MLP neurons of a small language model. Each row is named by its layer, matrix (down: output weights) and neuron, and shows model dimensions 16-143. Each number is 500 + 25 x the weight over its row's rms, rounded and kept within 0 to 999. Numbers have three digits each.
A block is one neuron, or neurons of one layer that tend to fire together. After each block is what it responds to, as a language model described it from the Wikipedia text at the highest values.

L3.down398:491433496524471526500528503530472525479508516490518521491481483541516520493483502475493529505484530509504476528493532504541497525489502503455490438519514539499467512500464529499497521525505498518498485495530475458513474480515494477527481502498497483520493524541501505536501509492504473476472476485508493482528552460519534476482545446489504476492526500545486522498492494519491459460479
L3.down554:465495501491507473504488520508490520488509503482518468488522484474490468487500490529507531474505531531493457504491513476474537542494520516508511476490526513499497519504532525477498503493474461484509503506512487488501486475492482510531452486493522481555454494497538532522492494500490464471520579473491532519503497500543493542547479509557475535522506500533541481487481494509555482491480
L3.down1955:527527495486509537521477515496494483508521501453520499513515499499521533503499486522533491523523523506499478525501511500491489517491514515501473524513525523542515510469488507506460507506481489532542512543517516485504471463490505494526478499511516531541493442550512473498482466527545518531534521485494526532510488448522482550503515526518519479550473488533457508524460488520516495500451
L3.down2663:491522521497467461480471491479486554476527497512477487498488474449571508491484456524508533490494491503457488504541503513524543496493492522490462509482544511522511503459549510496491543492512511530509497483485486550487516451512487451507506503502504504526501492520485490517503486515484473524476517509538496551499512488467497491492479477525485484518496468502464494515461529520490468460499
Repeated-word continuation pieces. Second or middle word pieces of a name or word already seen earlier in the passage, e.g. Gl-ad-stone, Filip-esc-u, Kupar-uk, Hell-ion.

L9.down1142:498469476486462506524511512502485520457522464484496496493467500490492494482500495550496473538498519512487476501485472462477532488460494487485480518495508484526503527485551489476468509506486516459478486488466522495482537456510483537492545474481462477489523523536480493475481493508503472492512474465496490505490510501488492524514483526504475485499521485484488480499518495499487481509525
L9.down1678:529501508505462483539533493523496505493505535527537487546506507515482474471503483527492505485563480512519510505476490509503520530459542508487485490525483408532485502503503501494482532443512512467530505501489501482529495541523501539539504564499498501511494494533490434482478526514534533479517518500484527476511477533474526533490519501532497475511479539464495478466485535517517501457476
Mid-name word pieces. Second piece of a multi-piece proper name or number, usually a subject opening a sentence or paragraph, e.g. F-inc-astle, R-ign-ey, 11-35-1.

L6.down552:500525495502502516511454487520512524487527505465534543487478524499477518517519511486529519522532465496487502535550462509520498488512517532530524475494470487433494502505481521547497453542500520486472502505513495509514488539480516524516551517516485518488548478498516507470542499479536477551512472475501455500526529533534514501518512498542493487536469512511497443518488530495497508454559
L6.down784:496508489447460478505527523530512498499485514519520503490512514531461469531500468521553503549501510492528510511483540484472519503493529506464509517530509514490530515501490489515438497481444485407506516478499540545507526571475501561498488493518513474486560463494528488487503545499550486492507482507499531532469508517521503520546494510532514480525473522532532490504492468523532477499490
L6.down1174:488497535479506462518536484495463479447556486494516482500490518447476505498520518518461501544454574486471486521515537441548527472438511495553539494492468501522537495493506526510472504495483549469497525506467457469545503501491445475519477486480510479485490558447530519507571533506523529518551467510502506469502517480503523452493532492508468518508539456503479523538514470491511483501486
L6.down1337:475517530535503530498541483479482534488529498437541565509488487495526516576522457486463512476503538499507485519491528499506498538504533488499537528507470540497488509465478463502502519489508531496522481476478477475529500470532477479480478512468437502507504554529498509496549474489460508554447481471526520477533565507488493505464481508513480482483519496517539489532508520533465480467484
L6.down1780:471479473476499523488504543525534474524505524480527459499478432486492467486489471497481474525481535454485500539463483528510480494519466512480496465543549516509507545503453455466509500510445485515551513471492492478484527472488445514533491511528563469516507507493510498536499525524448532546539493542481540520503510468525509522533487477476528499479499498508511507552537522518507475462542
L6.down1972:436509512541482515508466517511499504499483521521523508521444533476459492525492490487509478490484483484520521512521503536489510535518512507514524495483498497511491499532490479492517443468514483491495466499540477488490537476508489529508486497492495554502551510501515497576524553499529504487487501534499511476479545545534469490456499479504495488484492514515503526496485497464464497463518
L6.down2989:494480508464522475445479524515486488495501540491498492507506482514494499498534549516479502521533536541512495509488465495501526474485471476533540513497474496512524468508490491518479535501513504506521532487491487476555480464485477466505503487471499489511524526457531516462514535512484566483544493544491463485483462451526488494536533458468482507467541486558503545503566456509508503535495
L6.down3039:524529497466490457505522519499476529532540484508567480489517460499507540492488489518496513496510499526482437481526444529508492510484504514457470467487539490460494480517477541482496493519508500488506518500505498466480546526476504490496561467482540553506507497517456494484491519501546484467516481479511499557508498521494512483494469488551521527516533483544541508516449491501493496514455
Sentence-initial name pieces. Fires on name tokens or their pieces at sentence start when a known entity is re-mentioned, e.g. Kendall, Hellion, Catanzaro, Filipescu, or a sentence-opening The.

L9.down59:532492469509495482523477484492540493530482516505470466508501479493556501512555509520473494518514532511519488488512482501485528482513519495515539513519524516517479544535496476480532500491495523496461505504518505474505487495571530460534511509471541493486462497492488517519495478492530530483500523482526510496555591497487483503497520490534478463464511488498502482531481494510549515541490
L9.down2359:513507545521473494537517509510507509460481544476509503507486458507463473497542478542500507475492518515489510467498448500495496492478529501523514485525539495499465530480493504503531463469475485531504496506524459480493509477517513505507446476511517495483517446536478486557525547520482501497478544511516460516490500456496564511489503530503501522498498462511509469508502454516501457520454
Words inside proper titles. Word pieces completing capitalized multi-word names and titles (books, awards, institutions, albums, headings), such as Infl-ation, Philos-ophy, Good Design.

L6.down137:522504501508479485521518508523526485490489552517476490526520519513483494513505515503515539477446474459508512522509508489476478503507526481487458507517489483477485548502512503500475481498492433497470525511521468503504532493488455520503503478484483519491456496500451513544523483489490467489496526492450519464487495548495547489484480528480535500481547521523534534479488481531479535495515
L6.down276:505480542536491431536545521514496531506523518482484442509529533506488491495492540465530533483496503504519537492455500533493521507470523458503496483496484513488507519522512513513507458516512468511495508485534501523496505471480543504489512476483481487475484523477488489508461516457509540464499511518463488518471519514488540505493487520501509471444469517499504498467500475500508559521493
L6.down1148:498506492503513487512510472510487534472500566487478489500517528498527476468505479518540492509502469491497525540477481473482526512511528488527528501484468487524457523513490529473487496477487482455502494511476482517501551473486456499486513537537477503506505469476499470548511500480503493522480496499475478462524495464502464533499506502473521491492512510470533506501515515486548519479510
L6.down1361:501555498492517479468515534492517457519487517503458472483491487500505471497512489519483518541517438526504488448507514506410522501478511475545508476477529508512486525505481463499524494459511482504518511479480505484524464471516526492527568530501544505508504487497516499537475501505511485504504518523497479491517511478457448500429503587519530487517493481481534528537490493520484538512525
L6.down1529:482519462493483518503500516512497531486517520490483538499480517463515545514463457498535471500474537524441493476495463476546526512468472507529508485458535473506495497546446490490559531507490499502504514468514502487490500462482460508541510533522474498516517546468494511534462525472512501504470530501511526483500523519521493483477474511476488521496487510515526490489501495464509491532529
L6.down1949:519511486515529458516534522493526514534499523480487477524477444499490475484502519496533495513496524519523502497496535497474502512523499513506509453533496473504467513489430465498494534521534464500499580497518534505481544478524442450508536527533506466495485521503465523563505559519507498515525555516481460500540490467523517471454504511522519507525473451464496492516485519492528522457476
L6.down2341:506528474517502483496492490520540525511460508498492500492511502463499508471465516487516519536448464503499502453455492478492517517490485497500484463468477570520527522518481504483514486517463439466468526460532524506502515492495537486514505482499507524486506498468474523520472504477494488499485492478501504498482535499557493538501534520467510477494497527467539484505515490521505544494491
L6.down3057:502496484519508492516524503451526475559536498476456509499544529490502514455487526474514554505503482515482556491478522467510489488456502488505488476475473479510482497553495464512523528469532486526459535482517498480486466481498498485502547494507475497494510506498468509515446508532527495492477503517472499530476531488528504498481517497455522469502523488510522518513480456501484531436496
Word-final pieces in names. Closing word pieces of multi-token words inside capitalized proper names and titles, e.g. Invent-ors, Conn-ers, Senators, The Lord of the Rings.

L3.down644:541494503486526491493484508510523559496457544518450446480466497472491484499560505506502498467501510471501488484470486499437485515457480496514495515519507520488512478511505503553466498553516498472508494456537500479457481509499503514519467515510519534510518524547517491491491527524495508521513447499488536491438488526537475495512492548546519545478534501494551492473477544510491504505503
L3.down1696:545491513503509481519497493494550568534496564487474511475472525512491495493525518432493476438498475505475536526474505528439500464516504516492510536510525527511495526476485511538544467509486458515489487469503522524469468498505508506484498502493517492518515490482482522472491502507522519507527475521510488499492537502516501486512484507488508517497513505496537511500478516487521517521528
L3.down1939:513464489545454528496460479482531573449485485472495526487478477473478546466516565506463463516476486542465481510491544523533493543515512472528538531495539524505504492480493454547467495532516497493499495472513470477542494512495511428510500479468524499518507532493507525507500504491508527461513473500490508547451547485484498522500423529493516483507500481429516484541449502538513503490498
L3.down2597:551487522487506504499494488504501519545461503529471458478461454494513542491516528487499499496475505503511495492503507498487495491494510547547547504434517550493528518439521475530532497537528484515494476513485497489491512515472466455502511520446483468469521496486498494477534523455460555444540523493503497527512512520519503500483499507506503493515491509487523496493497503487480496495484
Proper-name word completions. Word-final pieces completing words inside proper names and titles of clubs, institutions, events or works, e.g. Athletic, Shopping, Educational, Volleyball.